Part of a small language model's weights: 6437 steps.
MLP neurons of a small language model. Each row is named by its layer, matrix (down: output weights) and neuron, and shows model dimensions 16-111. Each number is 128 + 24 x the weight over its row's rms, rounded and kept within 0 to 255. Numbers have three digits each.
A block is one neuron, or neurons of one layer that tend to fire together. After each block is what it responds to, as a language model described it from the Wikipedia text at the highest values.

L2.down1662:143170115129125122159134105106140159120111128086130096079151105170137128126116134125136137138146137133145107140128135098107124144151115113112110144109130119146156142119135157178140172097174123159142135133095086149147073143120100137122059170129147137161149105139111138119107132071192127136
Single capital letters, mostly M, beginning a proper name in lists, tables and citations, such as M in Mustangs, Moody, Maureen.

L4.down26:133150122105170148095088167112154139131157124128112116127104140149128112145154160121121125167144096138061084150126146129142171106134180140106131126089084102143173114143125168143137106146133139129131113133108119140129157152130169151151103141106098146082110078101119121112141115121146168109
L4.down70:120081144124091124138145138113127110165092096138160150113131149154161123109108123159121131124065059091161154127124119127142140137110139099126100098179089152134172113114141167185097133134127104137097170104117153133121101107157158078078130140134135136137124093129083104152157104130105113135
L4.down116:158170155126147088109149153146147127082137122097126115107099116101126167133117173148128116149159153126103147107133121121163165121082132099108102152100136127094098134115141100141134105140155093142160147127181184130167136153147065110088127109141158114143124133173146148168146090148111118139
L4.down162:154127156106117127164130170119176063122107121130131076120082151093146109108137116133108104125137170146121122147170166117134179137121118088132099141068127152099151102165107125135125149083099106100131165122112155137121160122101147144128109157124150174119092121124124121158131150139158106111
L4.down495:140096110121074160095142126179123123135118131165097131097118139112085122139129170119160101151171129103148092158150133116178131138127152083144149151090122110127096132120142131141128150151141161111131130140152100109156099126126175135149110118119096139105128099094136081129106101124119153179
L4.down795:130158126087136120152117126080162042139177138102131104097104150062103126138134100115104093125120137119173154131092077151136178157117143111129125129126159107161142121141126101126135095177136094119142125109128129121178163140125100095123145137166127103131153109141118162129121106093147108143
L4.down835:132099109105109076158126107099135110160103089148176135074142112151179083144099171108128144094105124153086106170110084126168097190107189176144068123127088151132116170168135126110183132117136120169147145147124194128126115110172121127119117137126145133130123136153123098111131129153207124114
L4.down1814:129200117150077169172124107164136130140106108108084136132113113148121143111145146168106110153132112146122143105128136150175138143149149151142135131118138112130141150138111147115152122143102118121154120154095163125099120141107166117173139150131125125138176164134139127116184127144111128106
The word "for" in all its uses, strongest after "known" (known for his work), also for Scotland, for 10 seasons, yearn for.

L2.down846:097080100138110118150119092118118126120116107130139176124129154143123131123106152119166105098110132134109134205129141164154120139135182098131159121137137139142115099129113095127160146079099131094128150127137136159124140105150139105130102159123134139151131109154119139116121116133094130101
Column-header and cell words in sports statistics tables (Yds, G, H, GP, Date), plus "through" meaning progressing over a span (through the years).

L6.down169:141143097155138143170141110143075170136141139114148098151097147160119132147142096116122133112145144105129084096100097140104127082170120117201156105111129137111115162149135136131159145108108114067119103102138125147123108142125099111139121132117080121143141119079185114119123141173103086114
L6.down365:087137168115112107153162123122163092094108102110135115123106142154126142115135136145141104112151152168137126141093151137109148102135129095119146101128113176128134149175152176138121111128142152135171144137123127155152098163085109141142165148152145091153106131194140119115144064150149107109
L6.down697:135120141117117115192078116133126076137118104166105077093132168114136109066142096119134126104131118107136117111135135129125169114124136117079133144113113088090110120136115119146164105145139090089154118106094138117157158075122100137161163139091195098127126162131117137141112086177139137093
L6.down816:119135137119085140167128092131123138138141101138094120106184137120119099136157123125094167102085130132123086135096123145117170105146146158112122122144127073099144092123118152152164159117142109107149092151089137160115101111118100098123159155136152111126116195139081116129109103158129113100
L6.down952:088116154151103135163110149114141076106109122087103154097090136173131146125151150119104153131099155149147142099128142134135123135114128155131142059121092153091101144164146207134159151100147109133163108119150185147124109185129095173132147103121122134177104123151138103096149084098127114132
L6.down1435:127131120138157136151132137146100117135165149120113109118120154164146098150112144098101099138123134079137121072102109099118163104128123126137122131089133126133099143132146161158150150164138164145144100136158134141125113156097106121105129100130123103132151126136109136159187141136115164107
L6.down1710:137123131113129154192113136141143111153117145149082115138151123136121136096149148124118137106115125178119098159107085112127164114143127161157122097121109097115117114149095124157166143142128113145150118135149109127138153122092096133159152159128140140122109159117138109131123166165126126116
L6.down1849:145120112147150142138174118138106092125118143125123128135119090120117153118176136121113101101143159101110119122115141116106147104166106111130145106099158115130121123154086150141103120079112127107157142111125163153167155140155139118177118131104113138139108160109110113129121123170079081138
Function words and punctuation right after a person's name or leading to a cited source, e.g. "to" in "According to", commas/dashes/colons after names in lists and bibliographies.

L2.down439:147121122127127120114112069099153124082120141128121104119154129141152123142124076141145161139110184100178087114138106160103150103136115145141158134108139106136134150085112133123148093146124106098120144165092123130157114142120111186112151137177166157121105147073124092133078172132141134115
Short letter fragments early inside unfamiliar foreign proper names, often right after the capital initial, e.g. V-y-kintas, U-b-ashi, O-y-eleke.

L6.down235:120132091129129125110129129152125129155147118132127146163070171125127125102130123117063113141123127159176125101114144124129120114143134134130138134068169118129107106101075124137079094108083094109160177123133095061152139112125109139116181112121151144147140154151129121097119133135164122128
L6.down343:120128102120120089145158126094146145117173128084086110127140165177119139123152107121113093089123147115156171132138087164069107118131101107107162106132170141106115152126096081131129157134173103073114135138124067134115135112116100164141103112112076125150099148150106121128100146126152110124
L6.down634:143125111135123106183106147127152157101119167085103109084142119084109097119143137100117132122120138124092145123112141145085113126132127140106097147088133113122121140091137147157093126128149123145132108165140162139130133187106167107132114133186136146178130116136129081107142164122124131127
L6.down847:121078113090131084171154123092163143094140111108111129140172079114117130166139141111117112154110125092117134159138095134163120133117122109153129138123129125119111136142140133124127155142107143097126117168113080087126133158121126125128119152111117135135067104168148096120121105078163071145
L6.down1250:141134116104140140119164078171141131155109123148124108116133100144159137132130141164143121122125097149175170165161071143084113075192131080081144133124070091138090177077104116152119135136145151139067096138136098136131107135155089168121119128150208100149131109111126158135155155106099100124
L6.down1659:144123109111122100137100164113136089157163134142104118106139117099174104149139122156096158144121146138105093096091118111132158161107118107151104107144151161138162109200135153114183127131121088133121101131122144093157101121193119136135131147099108147149103123117138113108103112154135157144
L6.down1773:133127128127091162095176140164122133118147159133110148160117119087137112139172104115123157114131109114143119128185130133146164147088157129126097099110140136111117082114098137149141140107147158162142102119124138131102092099177121133100132159136123109152094151118076139108127127073134154138
L6.down1986:153108124118086152081100093140130076135110122117123116119126114139164148156117114150207116115097119154143144148147069125118118092068152162141129115104149158103157120119112128095104121171134126081160108185124145116149133074139124131154152131098142158113143157123134117108117123112132166115
Prepositions opening a time, duration or purpose phrase right after a finished verb phrase, as in stayed for three weeks, since March, between 1904; also some table cell pipes.

L4.down128:155126118121075113117131083124142143142142143123111122147140112102182105115119152162096117133150098125110119134127168153182173128114136091110106122126122152149179163146156168104154091117162128145125104147132136098125122072177155135126153113121169088144129161142121141136152132091146151077
L4.down248:136140110123101135132125122100123156102088153111151121120133130117134125182111182091094159141173150102143119147157110143170128140136126099145169103124146148106148142136167124132159118177137117168127135150124120104120123122129153151149152111135164133116151078143155151164123080119194102112
L4.down445:143157166156144160124116167159142113160185106163150129093132101068123086169078135177108136177124092142085155092133125144171131134151099139099120127121139127138106106165116137142131133110110136154123134164119105144120178130123179111110113136141097132115136130102075133131115105136126142174
L4.down881:080141123080115117111135116158123120124154140171131117153093100142092161129167142158138113163143110127132104136111118092158140074120174119096127143105084092128101120126149073148145131104110123143141138111054158134070156131161128146112100137186151149164130132141131110107101160098136115164
L4.down885:131130135146156115163184089083139158121108142120167108105118099166096104168143121118115136086086123097092131127111161078138117140136183114117102100144158094100110133126119150107148146130119119143162118113123117121151103139114140135117090176113160088122133099136169168119170124127135109179
L4.down928:118161097103140101100113153138107127114109140133119102136146173150167125158154125105164117169136139141152144111117094070118133092154137136095160125098097124171146141141129164120119117159094107130173158119154141143149127114102125102159150138132075155142094125151138140084114119118157132109
L4.down956:113138149130114142116129134101073159103172152119103173150144101113101121134097095050159103142140162143138148118107147135157106103118135151157121078146155141094149156122086110139151175130120162124140115142096112136114106127108122122137154111084115134146131136103109130100110159106102105070
L4.down1348:181108103149110111158156086128114118145153093141083118135148096152110127154094139166113131115128174118111112172116119133153123110133148104101107103112125141122145133115123103102126116097129121118142106120152093144095140128097085128099163107156084135104133153150135175147099152128143131085
Word-piece tokens inside rare proper names, right after a short capitalized opening piece, as in Be-er, Se-ik-o, Be-is-er, Se-y-edmohammad; occasionally inside common words (feel-ing, y-i-eld).

L4.down221:099108126115123157152162119104125146143137123174135145111141158150124115144097109132131139101096109120162124135130126152186146132161111138126151098123142116113132116106133150099142105139146129148129118139123097125137123088145132130105173097151144143107156115108156114128144147137155178146
L4.down750:151173115129101111160103146169141128134120130114112065083133140080071091137143142149099111143111128130165135060120140116125116108124147110132097098151159168141146101112137122179162112133147099132136100194132123092098149154103158121137125130158118141110130160114150132133135144094116150128
L4.down862:132135166116141120127130120190122139128189111143099085096115151149125118144126122111133153113108122127121122136156115099137108112097153124092125100132122171167168110091129153118157123141146094153091121104135106126167121121142133139137134147125116166100112098132102121133099112103160157108
L4.down890:153126127104085177127128148101121151160103128118111102131125116092138120159147078123110158136165145143145121126114117107107145163146118093093110109061153108080136113095141148132135114130094155143147129080103129114133127129132096138104112133160118135116108113139113102103171128110131148096
L4.down1274:132099114136122167133099127135146112164138147099141113120133128111103138134122100109173100127125120161131119136119130159110115122142091143120173126083131169111100121111116117127108140128104141148126158137129094134102159148106114162162106094161124160121141152158121143145137080131173127096
L4.down1355:146132142155107072142138136146126121141129116176116089135117142118153134148192142124120085124172160143111129091151121119119143120127149076126121167093139126189124155078145117140129107106123133110164085087126099138150122106073089111120138131156145113119137144110131109115088066113146113157
L4.down1432:117090083119119170137154147084129141086144124127138146076146161126101126147123162109167145124141109154099136129135114132148116103148134107144123126165123095094137141137127114103115161166121083146127137131125180125106142137133130081138108102140139145128116153164142124134157106159135128133
L4.down1441:077109111144104158180125077118156157143165129129166170125129078118166114115121156137125157118122141135142148164162136100134163134116126106121128102127116130126051139104093135174139145155128151135129092112127110128121118139156127128186165124179127141107153090113146085165146111127112126154
Prepositions like to, in, from, of fixed by a preceding verb or phrase (according to, due to, founded in), plus the "ic" in explicit.

L2.down1731:089101163131127114142100122117144143143147110090141128126153134185114158125118097133175086123164085125130110165091135108153102109148145143143153124128134148137122144123149147138105102166132120129140129116114107137100123150125097143157167134136160139135123162119148171103092154106208095110
Prepositions opening an adverbial phrase about a period or event, often sentence-initial (After, Under, With, Following, during, of), plus title or first-name tokens like King and Philip in history text.

L6.down92:135091100128133118115131136118116101137131100086126124141133154170117092148143117111123158141119122140104117131156103120106136144150077162101167120132126078109122165142097139125140117089125105141121129128116166162107142115125099089150089161068104137131144146153128089140112100154141137112
L6.down487:128077161128145125131118078125140132150121051050146154119131105133139123148150116121154120140137132132111095156133165100110165119170132112119126160102123101108085187169124157158145115098152169139083146143115167125110100102155156133106109189104082142129128129096141163120074036167144145122
L6.down1172:106100140117118152138147141127135116128100122136074119153133134112085099120147153179092124162120142131147139114141126126123154159113078135158149068157146109151163143153146143182140123105149168151141127126174102128098138117127157150146139124157107091121121128137073138134153139093118089123
L6.down1253:136131148167171147062164128155167124156149151072154161128105117121144097141135111135078176135127170139182096137149146167137157106133105093104165160094129134163118122097135128126097150139120140118127121113125091105135153137175091117110169145152128127141120118126106115142143141108110130105
L6.down1445:076109140080131105131139141155092114131129139110138107120128129118137099127083137118091112124096127121087086091120150112166141101130146159120110051154096105123136147112133150110111173164137099120140110136096102123131149101163147128142112098149159118111136142138145114098130139109096124104
L6.down1752:161165097112140157127123134143096144132150147137151097113131102156119141163157132142151127142199078092152139127153158143147114111152125124148133097123091101094097137131133137188094138129156099132103108154094101152144115155102093101129143134136133143098140115115165113101090166144112155109
L6.down1929:120101145118155120122165155146112129132138139107128125128172122147137154128120110125149152127169094120121117113149131182080101144145180138127104124142121118118128147085151139169116159097096162155088123094135128139110130109125133169177128096154115151094102126146140115138135119155100117127
L6.down1994:128102165099126094125156111119144077124153121130126122160161136102134125117092084134149135115100137140155130153098132194110125114125135129090147091091143099102133144111114141166118157123115073095131110103108109093141164128066122175140111113113118126124114110101118129129160134130123155145
Short word pieces or single letters in the middle of oddly split words, often names or foreign terms, such as Gre-y-friars, H-ano-i, te-a.

L6.down269:141118131096106145099161132079126147126119140112204123139139138148112137151131178156166106065086105119161138174147147145165110104141167098144110139165116154133142117076158133179116150177112139154108153149142107139153116104124139133157095115163125090074124060112132122120087120133102121142
L6.down293:117160119144121120121140179108116135159105121092074107122102099158143090127116126103057117126116119126076136155133115119114140101168175116145105107154145121176132172174171166126128118123163127093109116136111089156138074158123166132147151145122150171108160138115124126127140130079116112140
L6.down406:100117111130159114136107120128121141120110087113152090152091169116157143119095135154124147127141107140137117171084136116167135164086128153148151104155117113141130127111158133120101110149139122186150149108095156109084169167156131141127115141133059122158100152114134102100133111170158154062
L6.down452:119164122145123154158182128134123194100084134134158144074120114148147132109108110153121140105137147119108136143144131143131127096126125127138114124093132151130128106165145133129110128124126128139158099123099120128149091124157157088148126115129129128140145111094104133134172145177109091116
L6.down904:143076159123126114157138115138111116109141110088101125110151139111136113179090130133138114130114087119072099122126105140137140118138130137138158129161095132147123164143141138131178095158131182105131166118070146147129175135187143153136088152131106088173145125149128141166152117132125070130
L6.down1072:102115090104110075115149112129053149154136116122096105094125143158131155106082151109117127109080118120146087115123153132127142140087138139095111172170136082139106123098121115127142138125141156178137130123104133146103112152125165103137086121131122152157089093082111054113128166120118165130
L6.down1098:159140128131132136102109137145083137150147160134119112143161086146131157103088109104130118130112083102125110134110123096125089120178110099101149120127206046139119127096120151179145123083126178165102184122121129110097126118136199116142133107141155160141115082129151115116130129113131079140
L6.down1989:131131132108134105155171164113147113112067143159135108167099125141148093121141106126109097098106124132108125098152122154185106109095137098136140120153120133158147105131146140120127158095140087144141112115139109109172099071138122119144137116150154088122147137143173132122102147116116153086
Single-letter word starts, mostly M or m, beginning a name or word split into pieces, such as M-oods, m-ills, or middle initials.

L6.down668:089089108152134126175140105118104139118137125175154152143151135136105105121127141108092103122107086097131174115077124132132125128123085126095108109141122148141132121121129121136170076165115089138108139123080155133111169102117152107149134114078125112118152169130111157124131091103095082122
L6.down850:170122113131171160109125114133163144151114144134162159126091116129107117106130148154112116152095148147139140130104120107153140129100124164100108134101098143152145159135191096068152166123138109073136167175110149147102128082115169174173128169093171131120130081127098086126138121118109118131
L6.down877:129146111191112136117112158110112152124136116117070127170076134102099154108150138079135151171183108127080096140121161146118143114145110099151152114136153105138163092117137140142161111138117088082088106169123105064120165148165118147151135155150120094131150128102181165149133166141108130115
L6.down1016:151135147138131097132105092066154120122133093147122125184129122135141128169109147112131119152145112161110096142139143151134110136142142142120104158108103118142163088123135137131136144162100091123136127157173150143145117140139155154090121139160102154068102143141139132146126129140150140150
L6.down1107:112131130115065119126098149167100083116142117134126116165129161145113098148122123124086128124129115106152131116103091124142147085112076144161106106148132153131116099099135146125146169132140143149100079154128169128138109108070137143130129147101175112149125137169106137127146122093138092152
L6.down1302:069148115168117115116117108108090094124104153135117125108088145134108136127136147068122138129167078090110145133119166154147139165158123100137093105157154046131129147105114134145123144141085134120112148083129158111091095121129096111138095089124152116125166184127165101124134134084126119101
L6.down1905:096101143151121144166144165096092137114149139145121099149134124095116163129101133175125103096144122126108151172152125152129160148102098103172098183148152139126150128146089117104121102122139106126157134123129138165130130149149163109082123060122152112159175125148134194141124140130126154142
L6.down1935:158127149130157153083112114135129124132143118145102107174147155130169123072115109128112129118136125129137114106126114128129133136163132113132102148157108171141133153124128093136125146124126150197104121104054079133153130084131142162108126148128135148146144115136144163144140155129101094133
Mainly line-initial "- " bullets in flattened Wikipedia infoboxes (e.g. "- • Land", "- Facilities") and "area" in "has a total area of"; weaker on table-cell tokens.

L6.down75:159111172107127106147059075120130154140127124109119115069137152159164112137171092141107140102139118129124161151123124149163139110097182134147150148152106123116165125100116072132146101113103131139142142125113067121098111126105117143126130135126117146084187129132102128121145110092127137135
L6.down439:116136084112139147115104168188111137122128148115118131079138118133119121107134119123145120143165125143098160112099119149130143128134116120127155127141177140121130102116128111167103107116151109087189161113105137134146136125124127107139142161154104095133122089107088121102093146120096144140
L6.down898:093099136125120094151172119140101153081161114115162104160142128138147117162161184173165134126110112126145087104125135130110130125100139095137124158147144079119160154119118144152134144079128146117116123132143138137173114152133145117094099171105115094090132150153089140117117106111173114113
L6.down1287:119090157091097133120149138110111128144106064148166134090124120123117089095178163152108143138103080108109117117156125129174133163123153147104120116130108148101147124142160163101115160094086075087125132131066139095107096153137104150157132174093118116116145126132110119139143132101162105099
L6.down1546:136122138145123141125074106138124145131097147108106128163136108141136144093169123137095118125129112120174150146139127101147116100079154175082121129150146111134109107122107156121118132133136116114124096088147118104116183167124101124151163110101120148168111139133127121157122122177104177140
L6.down1666:134085100122111091093123127137136113155119127165099119150111111165107135133161145128145156119146114123143148162158132132109111186132100150111119118118174148108129147083139129098124127127130098117138104141149130161166160155161185131111090116062152122163135121149122120113143128146165120099
L6.down1786:113133108163122172158126165122130147113086117128121112090130148132125152160137164115113157118141136152148131152113134096121116155147131165155119123117111167147114132138141148091109133103139121120176127141138107130107071126083143152098137122085089134144123102140122116144104143131076120121
L6.down1916:102095123128108176096148074163090148102147112148130174130139096078107144102116155109149118156134145112143147114114150119119144148101143161098150149140137140129099094107100131127094143164067144074124140151151154119104132110112123127105140111139088111164128132115112117121142137133133131109
The second piece of a word split after a short opening fragment, mostly in names and common words, such as sh-all, sh-ut(out), Be-an(pole), el-de(st).

L4.down132:075115185131106169127110135162128128162086118147137091140090117115130138105136119104173121089138138112126134159134131154112126133103189144137127121163112122140108158058120124109123113141152158165119140087128123087117138150150085120134114133129113126127150122102113103136096138101126173108
L4.down144:163112122118085134149109106155124116118129135100144133156104110171123137151127172133083156137133144111091120130154129139124143131154099153153123136119104112108127123105135103094124110172156104125121115104117129107108147108107142160126119102122126140170165132125131136134111161118141121114
L4.down1354:110096112136124145075106173091106115116131117135134134157121128136144162082123117131130144089130146121155158152130118148106104109113116156124162117132108064147113106105130180127186114136101124120104124142139124140135141115167149136110153146076099134155152115132149111128101160112131135151
L4.down1436:175119132139101160136110109140157117128123112087107097087114113104147144116159130098108129103093084131121113144116149111107116163143156104149144121158100073098101154124193139204136093129152124120108098128134102101160144148125114127099121138146126121146125119136121152118138167112128129131
L4.down1467:151121143117101080110157126152099120121120119118071122117137101121155123110092131147134086108091139184116125123109144116160125126099104155126125155125112095131120068067147143169174111115148075107112135121151165122140132161135092111126181150155136142151117142142113132104129143105171128111
L4.down1667:102128152113121116097139158120141101115124160094087117109159132080128134151090129129149144144129151159147144091096129126161135158126141169124150148176106036137123119101150137128125124114111122129114119139122143118153146180193145136111135103142150150145097125119117087134129094118123102120
L4.down1738:133137164163101157100096158188108113082127152126128111157097095108137138078129152146100097164119134147077115163168120125114123128117118096150142105147101086139094122126128129155142156068124186125139085117161164141158122137131177139112143101176100107164128137153111114097163134129204123170
L4.down2015:106103131130139116141141139126139102105123148128111117154132148068144109137132094079135159101061124106106098106155137110143113127129141150132109134110141099135108109130145164142150140113187100114115088132148146148135156100118130157106162167116124107170101110116125164123160163165108133085
Digit tokens that form a numeric label or designation within a name, such as route numbers (U.S. Route 412, NH 309), article numbers, sequel, bus or ship numbers.

L4.down145:151104108153117145079116134133138119144099129119116134089139149170165123138175103145157148100129109150138135150133117119130124092112148112103112108145144132119138108107118132099090133139126096138142116085101151119138077132107166143129139152145131122098146125134052136174131098142132136131
L4.down877:151093145138089150124137139161105123154153111134118118122136166107152107129152093154123172148150142106147152130141123148153169171115108132162085134136122102150133153105117172101171132125099102152133134131143099105118124149151170107125139121140155104124083133118155088137131171125137112133
L4.down1230:094154109163106176112117132174114135159144105124161123114125097122129155129101147179096096152131123134151138112171140149118165151165107125128113164111101138149155139105137144140131131173100102112161105157107087113163141126141102131119159131157132116110104155125096140128089147133095114117
L4.down1466:117137137142111120132134113175136071108150131159132127127127129149146123121146115123083140172147124108106151130104149120150167097124105155133131141105146133137114108133154162099098117111159134098131134102114112145152133116170164104131113119136100162083109102129123106066107154100161104138
L4.down1472:136065130145093128134115128165118103133155126136089162097152169112126093135118093101149137126132138135126155112137135165145141141165146115140122131121114139102140150091127124121117157097109090126117063123128159082126148154098135138112152138121104124133137133124100143117086153136146147068
L4.down1633:166151146117144167134141151123134112110144154166110159119164123132107119137130098118098125113162156122196145105135119125131120114146091101105083164112124107148115136118099171087099098151133073101103134170125144143107125102132121136114128117131135115139126131124119110195117160143143096122
L4.down1644:095071141126106132176155103155130100157135131171111124122120117156153167118176130117169095088119129134119129146101133107141124084134108116120129155131146122165135161106141129157109139130102081177172119122115172125148140130148160160158164140130128170117141082171125115182110133094130140113
L4.down1904:130138099129126135163102125138129095106136107151094153129149132164111122112141107140104135088109108119143120155146077133140138137067104151133172099124136148119086113159122099143133145092107141088140156135092163117134149115101136153147162117109154082112193104126148159116156102159119144077
Final word-piece tokens, mostly the closing vowel "o" or "a", that finish foreign proper names like Timișoara, Rosario, Yamamoto, Algaida, usually just before a comma or period.

L2.down758:135099146127117136134130120101107123104086129121162158089137113079114119124123125130154137106099117106129158127144108129168158110103152126169201153145091117128152170090110106126115183137147136141125123082101125112135100124144150128122108126160173131121113131121135132131131123130147146165
Words about organizations and running things (operators, Inc, corporate, incorporated, administered, managed, system, municipality), plus infobox "- " bullets and closing "===" of headings.

L2.down1696:124144121129118146119138144156127143076102174114124103109155139127163141156118153117113162146117143127113159164155176119119124160124152132123127118182120164158166160164161170098115130105094088108099155131144142167122123078133148139105098108116138109092144154100101164123170177118118119105
Stem pieces of a word that a suffix still completes, often ending in -ng, -ck or -pp, e.g. sing(ers), hang(s), consum(ing), opp(onent).

L2.down480:151127099124163113159113132136125131127122179087168118102107148135121083112109147112128125125148086144140107107159129151127119123121120087097136107121139096124156110123123143128157107145091115100182156141103137096139127149110122089138140140168150137141100134107138145095153093137093153108
Tokens that open a new segment or clause, mainly a list bullet dash at line start, plus "and", "from", "between", "In" and "===" headers.

L6.down323:118123139137108115128111095131110145122166127120173165112140140127112132115144130162148112152101122129122131128077068141123096059121153127099113156123131142125104119096106126134099102126116057124110117114113137144142116134132143192134126142159121107123145162149119116168093135113149141142
L6.down658:134157121120149155181185083153113137070096103136140121105097059167117148130124127136147171172168093131147148135134132129154166071148107118091120098148193090143146114145134129126130083154127140116170166090120108109128146113113146109147143115104155072086154158150165137148131131158122142108
L6.down735:118108116095124162157156135119117132106109096122144129139146143135119129092139153076152135126145107094094152141120126113148114129156142142154094172085107162142115074141140093168118107142108103110116132146102121167146148163035172166109140143145132099123103135176161152157150118134120140127
L6.down737:112104175136117093158167135146125127123107128114074162088145124183145103094098145097155140127141139140131167130116140182184086129120118089123095123143133135117120111111113130103144178139148168172104122176137134116098126127099083165159130119157167145153128120134128147147115148130140103106
L6.down793:133138138159083164126111129122139122128116130061139154086119065132121115135133119180123127125145133139151124095100165157126143130134095111134100132126095099181138150112130089140140146129102142168141123135124117082124144151126114134074171140138107105109127110144146129126129091158122141121
L6.down796:116137138154120177096133105140099116158126089162135151112166101121142115100109108123123148124147137158127111110117147166118139119137094127194128158150116072147131118096173154106127119100111111136111127127125158119151123149098130145126134138100141102122132148157112112116139108072149141130
L6.down1280:138099131092134125100116133103147121145200162133167091121097119136165116148121144114156085176130105123111071123120113091135125160110134179122134121153177146130117129117163112131109115185124085146172165161090141142122151149121174125129147142097137114117120117155126135124095110130125125106
L6.down1635:111156148105129127172111113118089109094118148131163081110145090129155120090132115133136109141130156107079166104126132108142100116176119150165100129059113113124150143094094158122138141095141149149101145145093149126160144118133155080119125127161149117131131127128142142126171133129112161159
Prepositions or the before a club, team, party or institution in biographies, e.g. during his time with, appearances for the, table cells before party names.